config = dict(
    head_dim=32,
    rope_fraction=0.75,
    init_std_qkv=0.028,
    learning_rate=0.0124,
    schedule='wsd',
    train_tokens=388200000,
    dataset='wikipedia_en',
)
MLP neurons of a small language model. Each row is named by its layer, matrix (gate and up: input weights; down: output weights) and neuron, and shows model dimensions 32-159. Each number is 128 + 32 x the weight over its row's rms, rounded and kept within 0 to 255. Numbers have three digits each. A neuron's up and down rows have the sign that makes its largest values positive.
After each neuron's rows, "fires in" lists the words (lower case) most often at its 100 highest values on Wikipedia text that the model never trained on.

L7.gate434:105124146110095167096199169116129112069149145103142096075072149084101133102121110146160162151159125133093164140140124060190076128122117130143182141089129138167085211102114169146068136142137126110136133063097113107078104127155106123143202127172162091135113114139050134190154150116186101135103158170114110117156146189078126139147169101169126132141141148130088157160097172162089108138123
L7.up434:108093095156129172139196079113174152155110082161132151111093062077160080094187128095162171175156132134104149144071188122038115177184137099139103172100104087169118118087152082138126120094109105099097109115135145137071140103118149110167096158169194132113078127178083175112141112142095145095107134170140175083159096168135114151141111140140117126128130137159090086081131113130100069116135
L7.down434:194122119096128091118127076121109155133190129131162207117197151112111150104056126092138184063138082124100114125131117109142099092138145089120156190099085160109131119135112163075155107152127111127118166081129159165100098112093152073103163106146119111110157144118094196189150091105132145104107097095117158108060169077131154106089095134139108104137115178157108105120088112149103104128141
fires in: "the", "these"

L5.gate78:151123072130118095153173157131139138111162161196095118123141165108117168126089127129137141076111151165117069104191134151152146097131147152141090119130134045143147122071175145141136134126082161128127078136082095130111118123155109127133135155078101169163142204100047131141122135119144070083141078124110145110097118089134127140090159158080117147143104093095090076145113125129183101073138
L5.up78:091124142139119105181128142170130108131085151163142168160127132170130115112167126116163095099123111084129085119139123172152078127112181055114146067040085126193103095100106152120205049130178127101090128118109100134096127178114106132108137123156137195096180214170107157170156120162122125103136162142115150107170110126126047129126151137128124083113146143094120115182148153201126158132119
L5.down78:157160167068101153134091166174132115111138173171141129138129121166151142071163166155102137091111169212106133062078109135113144111120169171126134147124161144123113164098098171121139096119163162122165124177182130119114124123169112122087155068128147133103123169120129120198118124141168162122153137158090155144119122122099161076159128120171179099102162151140154063154101091165159125065091
fires in: "s", "his", "her"

L6.gate342:164170125139139131089109129109135158104052101117100142145082118132088142123197088088167129124131155144130048125129141087126097173114140080150139139161099124190119083078146140105083128166129139124190188120117076085111156122115140170112126136087140123115102139167046163081111121152132080149086125122153136074096132142039166145155078127160098144138131112125125088160116076119087110106117
L6.up342:118113097112149135132051067123113159196048130101147191097127147103103116124131165130159168156148085152138118136092198132098081176147115104127116128150087072169129118097174157161075155141091064128094125108063076148114078112131155142116077082150143143139115133130046121133118144157062142115086110124064127117134113129117127154161112161167127144112159164128149119067126077175107097104087
L6.down342:121130125081127134146151113166144132091160065135143063161100097139120148094122101098138159061144128111151165073102172125134152137138188171165115132010146144175148160137120092126128096149192117188157077144130108123085076115112100125131206150123148158125134209111070125095125128080125060154124103128111180184053134086102105189118121136162104075111095120131057144114099181163159111069116
fires in: "the", "that", "this"

L7.gate561:075145193140100085156114140119127206138174159151149151109097173081125177108207140168112129185148131108143121116102151146133193165105059115126153098091100196137110206133123086111101113119152124144072162141117091152129073116174110105149124173079146158164178087112148097153158101151161158187134122154143104165135095173115126177189109042120161150112180077134107148133191106150100067163108
L7.up561:151134167131100102182133130126095099142158102174105130098115145177079124168135108185132071095129149054098113180123139124113112112129170104112141103160107157129103122076170149144165099187135106137088113109097120180088139112085177180076119178060148127108084153109147135137165125114125121120105131078180131123152163122153117103067136165120147180084115118115161204129100093106113066093121
L7.down561:108141151123170165104130166136154172185099184071157090149119109121137138119159106095167172118189157129110113221142104164116122203115130158128129163111150155088129137161110143125082110118094097119096120140096047061103098145144122070127125112101125081085190079098172063075136106122122118143180129104157093136106075144078126145084111164167075151148152060128117117153120105176143174172123
fires in: "the", "s", "its"

L5.gate255:167119188128089132129152135117114163125167104120154137153142152099147112108075158115191136117178154155188120157124104120131122117104176161227138136091140135175116175149182136090123111130102082138095183160097138083197074119146136175150105172105204103125145121102180157123173081142119112147091104200119131100095166080102093103102182156135123173135061105105029161159088123089148118157121
L5.up255:138094101166113120128134061123154121128096130135113133093115113122162116115164068145183119147098155094055125161154119129114160179135130090094166054108176168189088204094132119175142113058184142118082106171139156151114171148151092151151139129105132130092095118171184082155143100095123155175060118109087126119098066166112144101138139100097140112109098091103108158120132073178097157111155
L5.down255:111077115148167142148164130128158158191148117098114112215142148140117145068120055108100121113055095127032155119137131069079129160145130169109219122116093127086174118130106117092151122107102150179200097116084106176089102112127099101147088094124130108142140110095097184138104111115112138135161166107127122133091126085173168090142120134139141081127161152179125152135173168098158059083056
fires in: "to"

L6.gate616:111130106097107132106107132105126104138118116153160117178071131096082137240081113126158173054132096165130072102185108113134114127074171108107180131090180112125105095107030119081161081125147083082130142086102121098113162111148084124159071100094155075129120106085169203101104128169120154183089081069140133148137116121116135143107158162174127140119106141136145141170131197071179110121080
L6.up616:119136037203151125131104148143132098104131122117125135147096107135084141161071171061088092149176121098039144127173107087151131081096176154082099137086147080108090082109103197115147125092105205149128187128079135109105138144126117141111101108145063084101124108135170137125103116187131188184151149107088093191097131167096125091134111137119107125099100102111119141154145160103177091163128
L6.down616:135142087058160121138112180158131118119087138108163123148138079195190134133135133185121140088113101103142124125144140147157144148144148094187099057109162168118138168152109160140174113071059097126132112155158139141160117113118078135180140107119089122161206065146138151087074161134110206145132133101156094210067129072109136123129096114139122081155115130140174089155149127156135126156147
fires in: "i", "to", "it", "they", "you"

L6.gate594:094147152149124158137129124101118093099144164147073191121139131133073109102060076110164126177131113116076128118134122070085084140125114126137139160097145162177133096108116157062156085159104124087129159142061114140101141072124089104135093169103079111126128112069140147120096104160065120157104108103184137207098111126105125071174140150113161153154156096109138088160161138119095108126089
L6.up594:137106116084132116101162144091091125153109159092129155087168133083059150062099057131164098188103134094076119151150107112122071115107153153133117120140158080122166059182157156092190094117120116104209113147058158147159187110087068143143118153113107055082110120085144159121149152154182156163118104137160159120091173124118122116144177129088159107100154126127136091127118130086111153184115
L6.down594:168137170148162086166087083179088139125112175112130164181133136156118163105098167116194125096197116156146103162144176126128110081104109179147075143092065197136109166088139117093188126080095109105129158123102191098161122143141053105151098133164116082136085114164152146095137086085067130092115086081159112173095112077118166125192077153132152172109099129087097140088118122188131126205111
fires in: "to", "and", "helped"

L7.gate66:134132150126112118184154116118122126134143159117053161111135179078093172136163162115156102192140117120101097128094102081083078132129077129132186118077163091164173088170141122065147106175073103115116089143079175127145153130157112163152121206108122102105052091110152193079155115165158117192133106132142157129100143126133171091174128093120103109082111112142137096146148104127087085155117
L7.up66:125053164102162109098141126080167134151139114159119148174107179101061102143133062106184133120127080178053167171146110094121067105164098120134171150096170094150162102174157099120184150083107101074112105155113167119126152109149126197132040143195099114126121113096138143114094105127121101180122153085106119148167121172120111086097160129155138076125110089138138109103154156070119150139112
L7.down66:141149104132115147090092120139097140178068101114184101203109139146113138098114128086182106127167109156190097146139090104138132086134097162142104151015061193134129176070144105137207077114073157118139146082130094093169120118126119109129121129130134140085127055173107115062089096082056157101160033115149121164115181120088160158174108155140099126111101166112108159142106112112163145179126
fires in: "to", "would", "will", "also"

L6.gate490:121125126191158163178105080167099117095108129185080192061073166116129165147118148097096129112128134168104130122138048160137179099124056093102146112131068089114126124113129158119101057147144152082119114115147098219078167112146187176081146077125065077139110152124109121180177117098148108122151134113096147131153178115110142119196119121172085105111125123099090085122157098121088143162162
L6.up490:095127192127148106175094104149048095109120155156113102047127155136146170232121101089108123116129091171151131171122153073111142161171067097101167093140117128077080145121162132094077197122115175139144093090096128157135140092165175126086116121153083096140155095107163129227173082144149156143139126127125115208088115139112126103154153150097107110107132102172140097165175148083113124170133
L6.down490:119152171144151130135105082160122067164172120112117062085169123125108092111116129085100157134100080159145117139131129134132172094114102167163172096110119123144141058127115170158084092122130122143137178114173143138138142140114105107152172088140123159140188204083121093116189127089106147164166094123136112121191183038130108090093132187106116118072134081154153138156117127143166110129152
fires in: "several", "of", "various", "many", "two"

L7.gate132:146097155119133093166167147170134131120116092156079082167174135144139140091134171167110127218100072184126108097114135105127166129068131127191136071200131158121141112080123114166144119128116076167157169111133119085133121145055170098111134088115111173115153025071068103079132133118151154135143130144111153137136156129065162098149111109138075127175130110169062161107089081161110114136101
L7.up132:164068161141204188145133116129124089141116102127189176175166080095182082139152146098117150134143157119161167128092108146148121128084116062210104185143068184135120174089133118190091121125098168170164162116188145104130050142141124087117082178170125136126149138080087072108118162150157129132088099141168127143176159171115146091100081090187127092178124106149123160105106136129105115102120
L7.down132:077074103155067138183110128103059189145126197117127139146162169121094102116123137202153138181097111139091147065139168061086148168088133135160122103096105138114083073180134122090165092118128120170158135104127153095164174119104119133097166104118106140084228106074133092127140132107158134078170127139172095114163142133081127125135150101141162136189137185060162131108055139165147170089104
fires in: "is"

L7.gate352:134155131101100132116114121146170133164191142175168187113096069109107156105154066118152092166138177113146092128121124153163126131165135158145142180119135153134113160123142134067105156110095097125179130134131137100136003177131108151096197151128145115095147114144089127155101132092147146144103077152178137066101142129116126112093164127130093152050081142136137116123095144145092151152139
L7.up352:193109126145091103144107095178174097144149079096156191092116116090117124115127125113138171111077158082140124148108123147100062130132144117119132095074122077086168101137184081155140107123152164148127157103087100083115067129138121074158127148089173132132086114149159143131108179148130107168097098189158254115081123145154069144134212139099113119077132167178122116141154200111130140118140
L7.down352:052210091155140076081150131155130149178114158167126135144140166145148124031132052141141118085132180172111068152126106148154176182054124127141146160121132119141125147119156181168157123074144117121135106154130139149136137100126137117123168119151107168114135113086097144084149163152140132167117119191126111194067065069146162132102112136077139108136141123160064169153126159153139131081086
fires in: "a", "her", "s", "his", "ben"

L5.gate136:096154179140117126132136124114100097100161148150145086131113136118113129125123131143154166130147076102172122178154135119131150187090153153139113163104179081154124110057142146094159132089109121111097144081138107113083080107110088101148166102178107068071114052065102114094094135148140152140091118050176112130097124135114128097161128143156114133121124170084159141183186163109063132121146
L5.up136:061062123098091125127124177158134134139129132129071114168136121113115116180194117067108081131112107137112138158135168189157147122105163158128122150155095046151136113117093138088157136145097092134094150112045163082109115159169117144126141184168106114108106127146163169135085106122126147117158182105180086143097056148128113141126179123156230139137149198125146148056135164105135144135092
L5.down136:114145112101133097104145132152107135097195107117179102126147172145138166156097120090161133123157121066193075094149131135106182086136151119163092157125155137131125154098128160125106134106130143120080126116143129165058106143173145128136116141149130110088105194131115147143196104179146148099120128153135109143149141130165135199130095142150110165108177130121116152156088136161120138111095
fires in: "the"

L5.gate638:123103137164139166155153120123060079156150127130100134105120140136107151086145151041111138096080081103142090130132133082086158155094093019111137177121117151126169135100141130105080109075166130102125145134086119135171106146141105167142078107117087157124124141164167155162186044110100174165152136190137118164135169119114127091168122107148182116160141074095147155159147128102149155126138
L5.up638:131165170113177164101139092117125138152128127141106147114121153141178169189145139125055137121139089095148107132166143119109176131093103065157155111065130155148123080115134174055154088130086122175110131061112091120086091145149170129057153064148145178131123142144144160076136125197169102085078152099165107179098083119114049086135111124158157120101170092137126180183118165084082107143182
L5.down638:157132110065161141189133165157083076170161137156129085168136162138138142147103131114122113080099127127103148150144163085132072168199115085115118130095080159140125125146145095129115082117116158065089133142117160154095111146120089041142113131188153071089177143120096164160150130138118197170155140124140141156152153108150108116095084129166133104128103088105142092094136141090219124086145
fires in: "the", "other", "s", "of", "two"

L6.gate531:087131142106135119158140136107125190129114116145152079144140116134149107112086174142068167207113103159141087147108122135112136180124117147115101117094158156205138120138139066137114124139117132169101104130172197068136145135135044112188100207068105127119110123130118182102149126124153151204141142137134125117151131169113092097157113158115142088129113084151132166108130109129184179156186
L6.up531:144111139146137192070143110170137111146094150129199114162138120174092119095141139163067125133132147135133137147100111115159142147084074135123091091130152110156118121091118063067162149115161113149141113164157192123131152109131137134108152152106085125157086107094162102157133164117113107120128155108126156074154119158093159126144178139176090140102150099115171224127143131109108173124128
L6.down531:101128071040137108096142159104085138137098097154141122154116176131159159095113168148114115149182048142131111153154132094120163163098157154150140101140101077186105161109143075089140133091124183162102133142136132101072095128203081078133073141126157099188167148119138128098160159150153133129117086127140174137120108109141108156156122185139062117110188142187152089086055090163158113085110
fires in: "in", "to", "into", "became", "made", "entered"

L6.gate126:165167164130175136137132120147055131061137100167147085124115133135149128039133170140091122122075123166134121160188139133116099048158131162048177130076146141094135124078151144102148137139109192141076092129148103143130090159127095135085114100112100117173155086127175134112149133097125055112157101101116175151091050151118202147159142121120182121165065155110109111169185104112100061111201
L6.up126:082140173143229160150145142164117107111116138146150125092141126126113158145137120093128149108121128122101126073108101127088143119115107085108130166182141130176052141108179143071149123116168131172107103100120132120133136190121175144127118104139086161157128100141155088184217103092149122098138080131105180117146052092115099117104159154151121109150165087103120104119109115169103071088087
L6.down126:057102149105112116121149112153165107115072149164154095128151135085096123117137128124121167096092111142143130084109113101157116116092113112164081178085172137176099154135149108120181127097136125179120128132112142072176128186103141148101119128123161139114140118109154146146134104088141182168115089165138128146089088148139097188097112116127137149071109099115148112120190122119175194144143
fires in: "his", "her", "s"